Weights of a small transformer language model: MLP 704 SwiGLU.
MLP neurons of a small language model. Each row is named by its layer, matrix (down: output weights) and neuron, and shows model dimensions 128-255. Each number is 128 + 24 x the weight over its row's rms, rounded and kept within 0 to 255. Numbers have three digits each. A neuron's up and down rows have the sign that makes its largest values positive.
A block is one neuron, or neurons of one layer that tend to fire together. After each block is what it responds to, as a language model described it from the Wikipedia text at the highest values.

L3.down618:143132154108125144159112112110092101166118131119141103155150145125119120159106150132080110129130130153137109123098132140097121155150098102095111145145094097114120110072131120151134178130119124164122122039128110128091143108118123137111143131085151185103166153130151144123148172127132110113154100146131137096178117111120162135107090150167108139158149144181147093154121140076114196133113
Responds to: Parenthetical opening bracket. Opening parenthesis that adds a note after a value or name, strongest after numbers and dates, e.g. 1.90 m (6 ft, 1994 (#94, Famicom.

L3.down466:131136124158092155155130138114128067155124107142145129133093191149162141126181085109130161105105134151159115126141110119097095188150171106134145116142141127139124112106148156095161101127160138110136134134137129126124150110110143106098122158107117098129114138080122076123122088139161125135107124081135188119127121133144126160124086150117148085129110114118142117130133141144076128097116
Responds to: Mid-word fragment continuation. Short subword pieces split off inside longer words, often a lone consonant: the t in wrote, b in marble, x in text, or Arabic/CJK byte pieces.

L5.down2:088102117094155171120154138127129116113108156143144144084109087118103080155135108166086149149148128081133108151135123134170129151128074145156113156103142131092126134177140169150150145146113194144120124098131076142155110111078128139130099134125119109128130120124135091120095133090109111128151135136165116163131108128098103111150134094085150110114116103144128119143139214097127137155074
L5.down57:099127091102117114140082140144102079120107113161119075111142139144083128112141151152096141117122088186130175125157132116092127132127142127083067134121135109094135120126174098151140138091145136148135129128139078119163121134154156123123130144170104125123094158156130140119130121096147076122152137131157122139112151115116132160163112132089139103141179094093129136155107123128162115115129
L5.down184:172137119112138139156177127124165138096128128158134065073114100124153119151117157114120139158122144148134131094140169132142099110122111159111130163102103122130121113139109113168079108127146073153096082137138158116112127108113117141121171136163118110112105107096100100130098141148128087133128100161145092138157117147116144164112125122083133137153146102192105141120100149108086119140123
L5.down231:095119092146157091164150125122142162107182125155180106111077091087121141140143125130103141162159153127095112133144164120132133147120128120174113125111115112157092103124146142132166136116104125149106149151139125123157162161104175108086179111083076149120123105129114116150128119130113106125134148109112112080159110147113129102147107076110134094149121165156119119091154170110093116118136
L5.down262:116121123117110149158088144132144118135167135142104129105108097144081146102161080126129157118139107118118116185157101123123119168120118177119123134120132119130111141130094116137174141109159142129127146161123107111156133120116104141167080133108129137119122124115140135135145091124094129099156133099134132122114117113161152121099128101142131123164134100136112172089080117099094087116160
L5.down533:125128133128110124155120122084137140147139125140141119095107126119114129139111097118105089120149136157117178125187105146143151124123121121161141136086146152094074143140114147154094120152094165128122161138111139105119107166145103135141106142144092124171108128120148078129121126145162174095125149152102161127166133147099149077119130150176167170083136142087137129127149116172155144159182
L5.down537:136118113085102106115096122103120117159137142090082109135130105151099158088135158119096133127119111151126099143140144140137128091110082112128154132148086117143107174126117148180100139129155181095116117136111146128113126139136111119130118138114138110145159097138131111129147089145095118133149116075136156111129107117120089153116148165112131161134067097127104107132099105123095121132146
L5.down611:123117137163192096101153171122100102103133125152171132109112141125110113149099161173141120091082128118134126117108117116167146162106119107144154190102111128120158120149102137150126126102127157109120127145162145128142108121101103092115078131066144131100148120118108131119131150087146114111115167127152141117161112142158125130108156105117155153139142151172147098149112106112149127156131
Responds to: Mid-word middle fragments. Short vowel-consonant pieces in the middle of a split word, such as ig in religion/design, ic in municipal/medical, uc in education.

L5.down67:094095111141141106123109121117151140134116147147139116091101145145104148130183087123130088131104110097133114113145148106111106132135126119157146080132164125147140078137154150158157111115093109112144148117118123100139105138157183128089126167083119111111168129129122119129091173120151124114134151110134090117131083156137149134150111133135161153112156160144165093124141122167151116151130
L5.down230:121134107086147101119138107119163108126123148169112147118138173136123132129119134152119115158131161142132132114171109091094119122144144139147133164153103084145101185123142073152090117092107149117119105101117187076132118090152136144122138131102095133137137112136139107161122160178097078174153101107130140091115134139157139105133075124095135144141149147151141087146142069096129155123142
L5.down394:111149116093103108085126123104154100136147133142153119109148133118102149140131092124119097145114130128157126145135124098123167132097147127105152124150120127140111179121123099152097101149129105140147106112155113097110124092122104133135148138104108134159127105137093167146083114139121137165128155110157143139100125119149108121143131135115146151138163125138146119124134140143138182196108
L5.down455:111138146128140106111128142140124166107160092121051152130154135109113184154100174153142123098133127120113133118123110170157107114099092176120164136111135107149114127129139154157161135109152145121096118137140129139115103111143131137136132129108114112167112131175076114110156134146131098135112148164144119150138153174106134121167117143121140158136145159105158119145142112110083128109142
L5.down471:129128155133123119159099133096137125107104135099118119142133150120090125133109124143116151143079131164098143127170156127140123167125116129100117170122123158168135098124133112168187157112159120162155120123096091111134126150086110131136125123108163150161144126139165121096074165091085192137144058097112126107131120123118151097126122164105110135094117127120153096175151090085105141154144
L5.down584:106150135091117119184144163063133106203103150146141116135169085120154165173143162126173117108118088140115155080072100167170101129127129074133106153143154150157153151141116130094093083127163138124120180070131138129116115129135111101104148142173097089157157098115126130159128132113101139140107182160178147141141119109169108101144130126149124132149135121095111133132105135131089121123095
L5.down625:142106147134117156127128127130117088141137157108106117121181118103117117158144141124086144126131146116102097147102134124123110143100113111144129131080052137127143078116128127087105163074135084085146164134104083113141166095140118139071135124128140121119117100103146151146112092119146135136116119164135138116131138135103130117153128135131145144133130160097115135110184129131169102089147
L5.down631:122178093112129190118133116120095116108123130096151106119142143190141138142125103116123085118170095129108140138130119132109116122138131111114091162102135146141092130098176175155106153169126153121125099150113154126106129126137143127159126126135134143135136046131092137156151114130099101133108114104102152107108104141121062155135114172148142116148135166131123083157144140111132169160131
Responds to: Opening parenthesis after names. Opening brackets, dashes or quotes right after a complete name or noun phrase, introducing an aside such as an acronym (BJP), date or conversion.

L5.down44:118148079105066138135142146150144104141091122151127132148137112138115137121098177116150082111135093118120115167153110125150112142101159152173088192147142142141144116150056097119131127152137109136105132096096166163102121132142123117136105105113137137132166109127114151119133142138097110183133152120090101122124120136126095098142128140131138098149123123166147161129088138116073128121122
L5.down54:127136089086192133145150134160092132125088110122127110132130100074148142085143141151165102122147097118135118156135119135134123090162136168150108117123129149143123116135083077158117126170140163084148110071123128086121141132156152043117125094098124132122170102136098132122148151121120098120143144162149152123138146161098113098103101147171132135151125148145143113145129115069117167140131
L5.down157:141095071119135143156118142118087165158125111133138118092125116130114162133130158131080120176106112136092126121124113147148144167123110114147106155110103131098105098146116105101143136131144153107163115132142130102151088100112140132149164155129104132124079120126092165148146149132124171111121116119149119145156110111163153106152149180165130144160118121142113158122068172163083151116118
L5.down174:121118098159128148113107152138126156107158146094145135103150088074124129146089164156115126120111114151118132120133136143148126123203146126103143178088154153161149135135092103153152137127136118092098124123145129159147142159161125092137154123111115148136124103103117114126136110122101128117172093144126098138119105163156149109065122141134096136129130170117113125148140154122101167123151
L5.down226:143113084116118080169193085135102125119095135165099076109134097123128150149165132113177084169120111115122154110098153201182119152124085118085137158141090143110143126185103101135163097118155154140134130075135163120121120163131123101155087146144108126104118150115147147120139108120094112144150113162151095144143132125124083146121146096191149115124138106127140146152117121117106121136162
L5.down319:117136106086133132151091123111124116118099138181145094121157120094157140125110115156114127136152138132142163124116144121145144092114160153105098151132171156197164102152158133135139137170143151098120136153137161139119151103119151113117176128204167135130179099127113133150124110154155131135126128121149092115137133114149091136130135141126095165091132085150122108115113126107129129144136
L5.down398:120120127120116159132134153118133129139144109114136150148148135107077144095111187107109144136120119110107127119133101112133107122211115146115134141154147151117114105083105087133103096115146126107162106087098106149168130177145140148119138097135125162156129163136161086151078118139140143127141138123131121164148107156106126109107103141118112134101128130127089132160109138093110187145123
L5.down427:122141106179119147115114120145119154130118119099146101120097107127119165141133171133108149124143136082167171118104158115105120092095186155114113187107151117144091147143115116131106084174110150175092150125098129116171139113098107100132157143143085128169156101089108117122145098163142159143110103134177126112138122117150124120137133134125137161183187090128135173156142141120100153114135
Responds to: Nationality adjective endings. Final subword completing demonyms and proper-noun adjectives, especially Russ-ian, also Dan-ish, Austri-an, Portugues-e, Stat-es, National-ist.

L6.down21:101119142104191126111114122123168112117099108121126153153132113128131130117120140135135094143146132167102125135124109119082089133093123132098124127133124151139146089117119178081159169103121163099112123164176139092119137157123144110122083098159109103151117156140123134146099137138105100123113117148128094118128116151152128149077141150136107152159102134118137136099112062178096150107178
L6.down30:160158130138132138143121152164136105110171123158067152122163114131111087110107142105122094110174135115141121108142094133142107146086086119099118143158083162157164131083146106110153103119121139110090081126133088154116129141117106154132120140074105131119127154152096145146132160092153148151138099124099121108139130094140133125119149097101155105139164143142153140137176148086124126081138
L6.down68:161140112087151098123131106137080100127144124105096150113136134128142114133062130164099105086128136095139153063142105118086149149167168106158124138134104091152185142093161131139146118156146132136171137099122112118113171115082140120082112096118119121123120148165090122124151083141108128117118136154157094116099109087113126133157147159110138206114151112132129087116124161111088093117098
L6.down184:162071129182095110136056120116111156143118140157137125121133108104132064134138156116129131115130112109118148109093156114118109117137132104113123143139143155127118127146142132118120150147140108111129134133123130120124092095106117113102103133119121120127142132179082099105079100079158117165153152122115106103108076114088167158155114120126123104148124154106146104141137122103104159150122
L6.down348:105147115118157124088134100172119151116097135141117133101123143154066160162139076106115115131102175123129144138135083129133152124140133149105116176152100136149126147097108135122128111183093128128123130095121139122137102150143122148127135133068126143149106144123113159129132134110149123158118070136109154071077102120132137111122137137142094145089102133129142157094117098118120100124114
L6.down428:148090141119145179122103142139108128124113140132143146097129111157104150127119126133135149114139150089127108108162073115131140173152156169130104156116121132168153112131140144152164088142161104092105084162082091089089172124156111104117173159116126126135129136172141158082113139144112106131112160081102128111172136124116147153104071142090168132114120149108120121124109117119124139139157
L6.down514:127135120118120068143141141125113124132157093108118122158115138108135113158093129142130128100133184157154106141147102150091131147157172080104152152116137158153144146156124119106109156148107147186161136138122115115180181123106105147090082111146117114118126138142118094146118126107087111169111123058141168099104134141156139137126149113113145075120101107124113143159134088106118115115116
L6.down656:176122151123118159110092101111140113120143144118150147151129122115074131108099108137123127141191143128179132141169146150171086125114162137167112149126150109161099097162111099137135103117147114094129112125150141133091162130103081111118140154172106104146141108174061158148102156104140164107167118155104069120133130136163143117096110083138112074119129094163140134144133117130129140131140
Responds to: Mid-word fragments, opening quotes. Word-internal subword pieces where the word is not yet finished, mostly "ro" in Eu-ro-pean or P-ro-vincial, plus "pro", "se", "o" in g-o-vernment, and opening quotation marks.

L6.down58:151124118131167112100120132101102191134162109093119132156122074175122128105137123165121131132108158121144139099118129129132113103125148114078134132110107159161134117120164107125094110115117159097098144080143066118140125208148104134143121095052112131087150156117113146111103107151107105198096122076130107126126124116148177103124127114156153123126131142139101120148145095128126164151126
L6.down135:126080139140112143126100084157139094098190102141143080088149120110140127145122139173148093089122125108092151134154196095147132122140156147119111151186105105134173108137135140091121124147093120123097126133141107188080120082115119117109098138134110122111155101120162123139098167100100099123108093110111119128130116122177127135090094166126116114154076131129123151131128122103159157120094
L6.down180:134094120090134125115116119127119099096104154186163167128144134105138140137132164132100139125160083121078133120123152152124101184110129127132125127154084137152099113093192112147142087127152165115119156111113174130142133085119135093120118113070169120120152109129192129153121152137142151100138078115091174108124134114160160119123133139108136104103126122161200128134130130117109115144140
L6.down258:122107148073125127146123151118129134129149130138135162137139123128122147136099165087095170103148105092171130128059112105126161126096158120166128126126126102126129177141092174111136108119093145061177121180138137123124120134120128104146198140102124127124169140143192159136124132099107129090150164148114103134079082146107174137127139119165076162159146121102094128154104131105129143125183
L6.down460:089089141129152145118106130119118152127093126164104079175135129139184114145133091086149121150120121177128160127112116135145117105123098074136103160142102140077100143125134139126121134129136164152147140080169124117118098092152159156119149157136093144102131105137097127121144131164153109138175146111136121138141159163113121085110130104094153106101155108151109127131138152090122115128153
L6.down543:134127111125111120132103130147132112151161161144122165135155165126179128136136135143138129166110154106165117128119111128118118128151181142137098129136152130134128120112143122130095126083108189165162119133168078121125127175123125127143150117054136123078145144115167121131160136128085136132128140111154092156079123163118081136108118093160150134119140138153169096148137126116111093136129
L6.down634:136133117137159109114112136141128117101093108150098174105115107113134139119125123138148116086176119164123136103132104109122128139126112125130138143141161109114082141135085152159140139105159097136164165145129151149103146156186173148099138130105128129118111162128121143035112126136128143159142117111122083102101152156135164122154091106143149095122131148125118111110135125121143129163098
L6.down696:119121133121145110111113135143116120100177130126175120186117138101104185152130115145163162123132146151173116142170141132119154154102139122153135163112120105156112130091156103158098115131143139134160126125122109160093124158127136098191110108076113155138144114133117155137134095173137141160176130206121195096130096116112153103150138113126116122142115137098150174153168124085104126154115
Responds to: Word-final suffix pieces. Final word pieces that finish a word split into several tokens, mostly noun-forming suffixes such as train-ing, preserv-ation, equip-ment, Protect-ion.

L3.down219:156140109125145146161095108123148090138070109098082129113159138101126129124088148135090111117152105129164101167091107128107131139171097133136153147142064126131107106137117121118078136127109162102161152143148163135132123127166129101146132116114107106107134167134094159142110105114118178178123161120118125138154099122115121117094104131106150132062104132120119112109110146098105136141172
Responds to: Word-completing fragments. Final or near-final pieces of oddly split words and numbers, chiefly nationality endings (Americ-an, Austri-an, Austral-ian), digits inside years (20-2-3), and Wor-ld.

L6.down71:120140084153171159120143107106133154127088171101107119163130137119165106136144137151141116115128123159127137172087113118099130127171162113099166124105148125156117148131123193160112144104119110070150110164104143148166084144078149167130134149126160088107132128102127136120149108108129145124175107139102129077121096168161109156136127126150091131139118143112182154099137155121094112128145
L6.down159:112150112159102091127122132164165101120153112124128137127129132152120163146097090164100146138154113125169150163133117123146097159123151149165121144155114126153130135137100087148132132137122124119130174106095139138137080132123159159077093120149124155080130105100124114127106135119100098100137091155116115120089101132095131136117113120130132130094107162119174119071145136107067131121110
L6.down211:100121120152154103096078139156108116127110140152132150122111122161073137149122110132094073160149130154140172116172083114105129125100149088124120131109157124199122091147122112136178126100144140088097149115111155137126151123132118132155096100135094115125179130140140095118130117092113166130118156133132109100161095140109115165123086132160122134152158106125137151165102102116178121148106
L6.down346:157154134147129140133088119113135153123093124107129140114152106119111140138122125113141119126161128125117153150131106099140114143156167110112120146123141146151152134098132124126123116171196123124137128096105137148112171093140093137119120112109185134125162102126083116093113146121101120190135117089136178095092088145144110131124103153139123127159120118154125147089095141102059150135160
L6.down429:061128163114135078139114119154138161147092155139165092148110113097138107134093151150126155124171140139122127100166142114169136116120120138100125113144126101123130161088090144168100100154109136125124090126120128119093084147103119169127134158122096119132115160106100126064108139136147099117135180140092116121154139127092113103104131111128132105086083114120119097167151160082135088162146
L6.down473:101117122108127116147099099120115149180114129138186139105157107130140121173151129167138107198114135124130092119126111117139131130101174072122126144131105119101116125146109156124134209146140105106120163118137154141125148158132122109136138123101126098122144106112128110096158120123089153140143067071119143133109105081112081083157135141121167122133142131119077177115111138152121135136099
L6.down507:130110116147082109133066098145151152117087141106155064106121108137104116131123132130165179141141138170154136150155117116113116151141115107096139138149156164156107161152107123150130102172123094160138122166145112116137144116147134120146092081129094173118123169121107121121133150108137148204103153122105110126128113118168111131140166085122091147139129126148144119117116137075118113128091
L6.down662:144175196095117125084113155103122129109139144186112135124112120132124152139132145160140105102135137155178160158135122122121121126100150116102123086084141110125169154130109153146139096112165151151096155117156115143121135148124071145124110147152157157118123154116145118121115099105129137097140116126124158064063139129118122166085120123092141073100182124130139099082138135124131108133115
Responds to: Mid-word "it" fragment. Word-internal subword pieces, mostly "it", split off in the middle of common words, e.g. compet-it-ion, att-it-ude, add-it-ional, T-it-le, gu-it-arist; also "os" (p-os-ition), "ill" (sk-ill-ed), "all" (ch-all-enge).

L5.down35:126185123137122127099149168141178107112124154153142108149117144137152157096139148100125132087123187090122106141130122129122129096159130122109135128107134125179090133136146153106110156116150159134147113115129143140139102170105137145153101147135134122120136148120141117150121122136169113169092129118124077115151162166107118075141128097143179143149053070109101143109148132159111107116097
L5.down220:122153113163177138098102157123119133133119126160146141128102123108105139074138141090114136131122116146125109082158126161134118136153137110133112173097168098120132122100117134144109157162130090125089150114116087113148082161133146138143133151128110157103115139114128107124142119113083135139161098144107129137140129124132127152103107105116168135132104113126116159164158151126123103150158
L5.down260:127101123129073146171102133093134125106143142143164105157111102122095147078113135138171056160138157145134144129084115119130145182106123141160121137128129081120132155151145114089148156119169087163157167105122127093112116116146117106160158115108165088135103148111116110066160153135129110120108115122143118097125172105169157137133112139139132119107122121161125180140086145087132135115150
L5.down277:085121115082136162122061091096128128136100129076145092118170125124155115124142099097115143135178144153177116131139141128098172148131123113130103150120067092168135123122122123147126121148156133131147137102130141152147172119144144133108103132113119107125113136145101078142101163121128143134143077107108124146118162149169125065117113124091105154143133112172115129158123088135140111175148
L5.down295:113153100081150112124177127142083151058084134124175140128131091113137141053117161136141118082151106119141146103130135163118127185110095126131135150114134079137115160160114125138146163155134119154133151096151124135104104128116129116115140107106126080087163137168138119146157105111116126161118116138094129098085130122118140108098074147124150099126121144157113146076125126106142135149160
L5.down305:114104110092120161140132142129143118130118137149160131130119140091125139169162083136140131092140097120099140112141150154144149123148173134124132172121109104130109163112150090167176126123110137147150145079094167131123114110158129095137185101102065082108105136123123104150092109141165139119110103086131142112122103182129104157134109125099130132137127136148143146104118134070106124172112
L5.down530:089125092149157135124164095091098121132126152144130107136154092138148142091120112150143139119153118149076157123154141121131120160190127106156126109100107115124143086122125125111148175124095127112169130125130084147109104123154107125132118141148163135163123122114098130203171146137131140172138068163210108075121143067127105136133160155147123118127088139118125119134117150140104158136124
L5.down694:137147130138158116179085133159090157129077121114123161112112116083120159121085135126135119141129116138130122111140120155125138106148145113165133154111103120156097148184126112118129167151152126166144140149123126162129132124156140144136174132120140130121093105111144105108165090128183140095073134113138144098141146093148111113154134165140146118127126152106123145157125162128115118127087
Responds to: Word-completing suffix pieces. Final subword pieces that complete a common word split across tokens, such as -ive in executive, -ate in associate, -ge in College.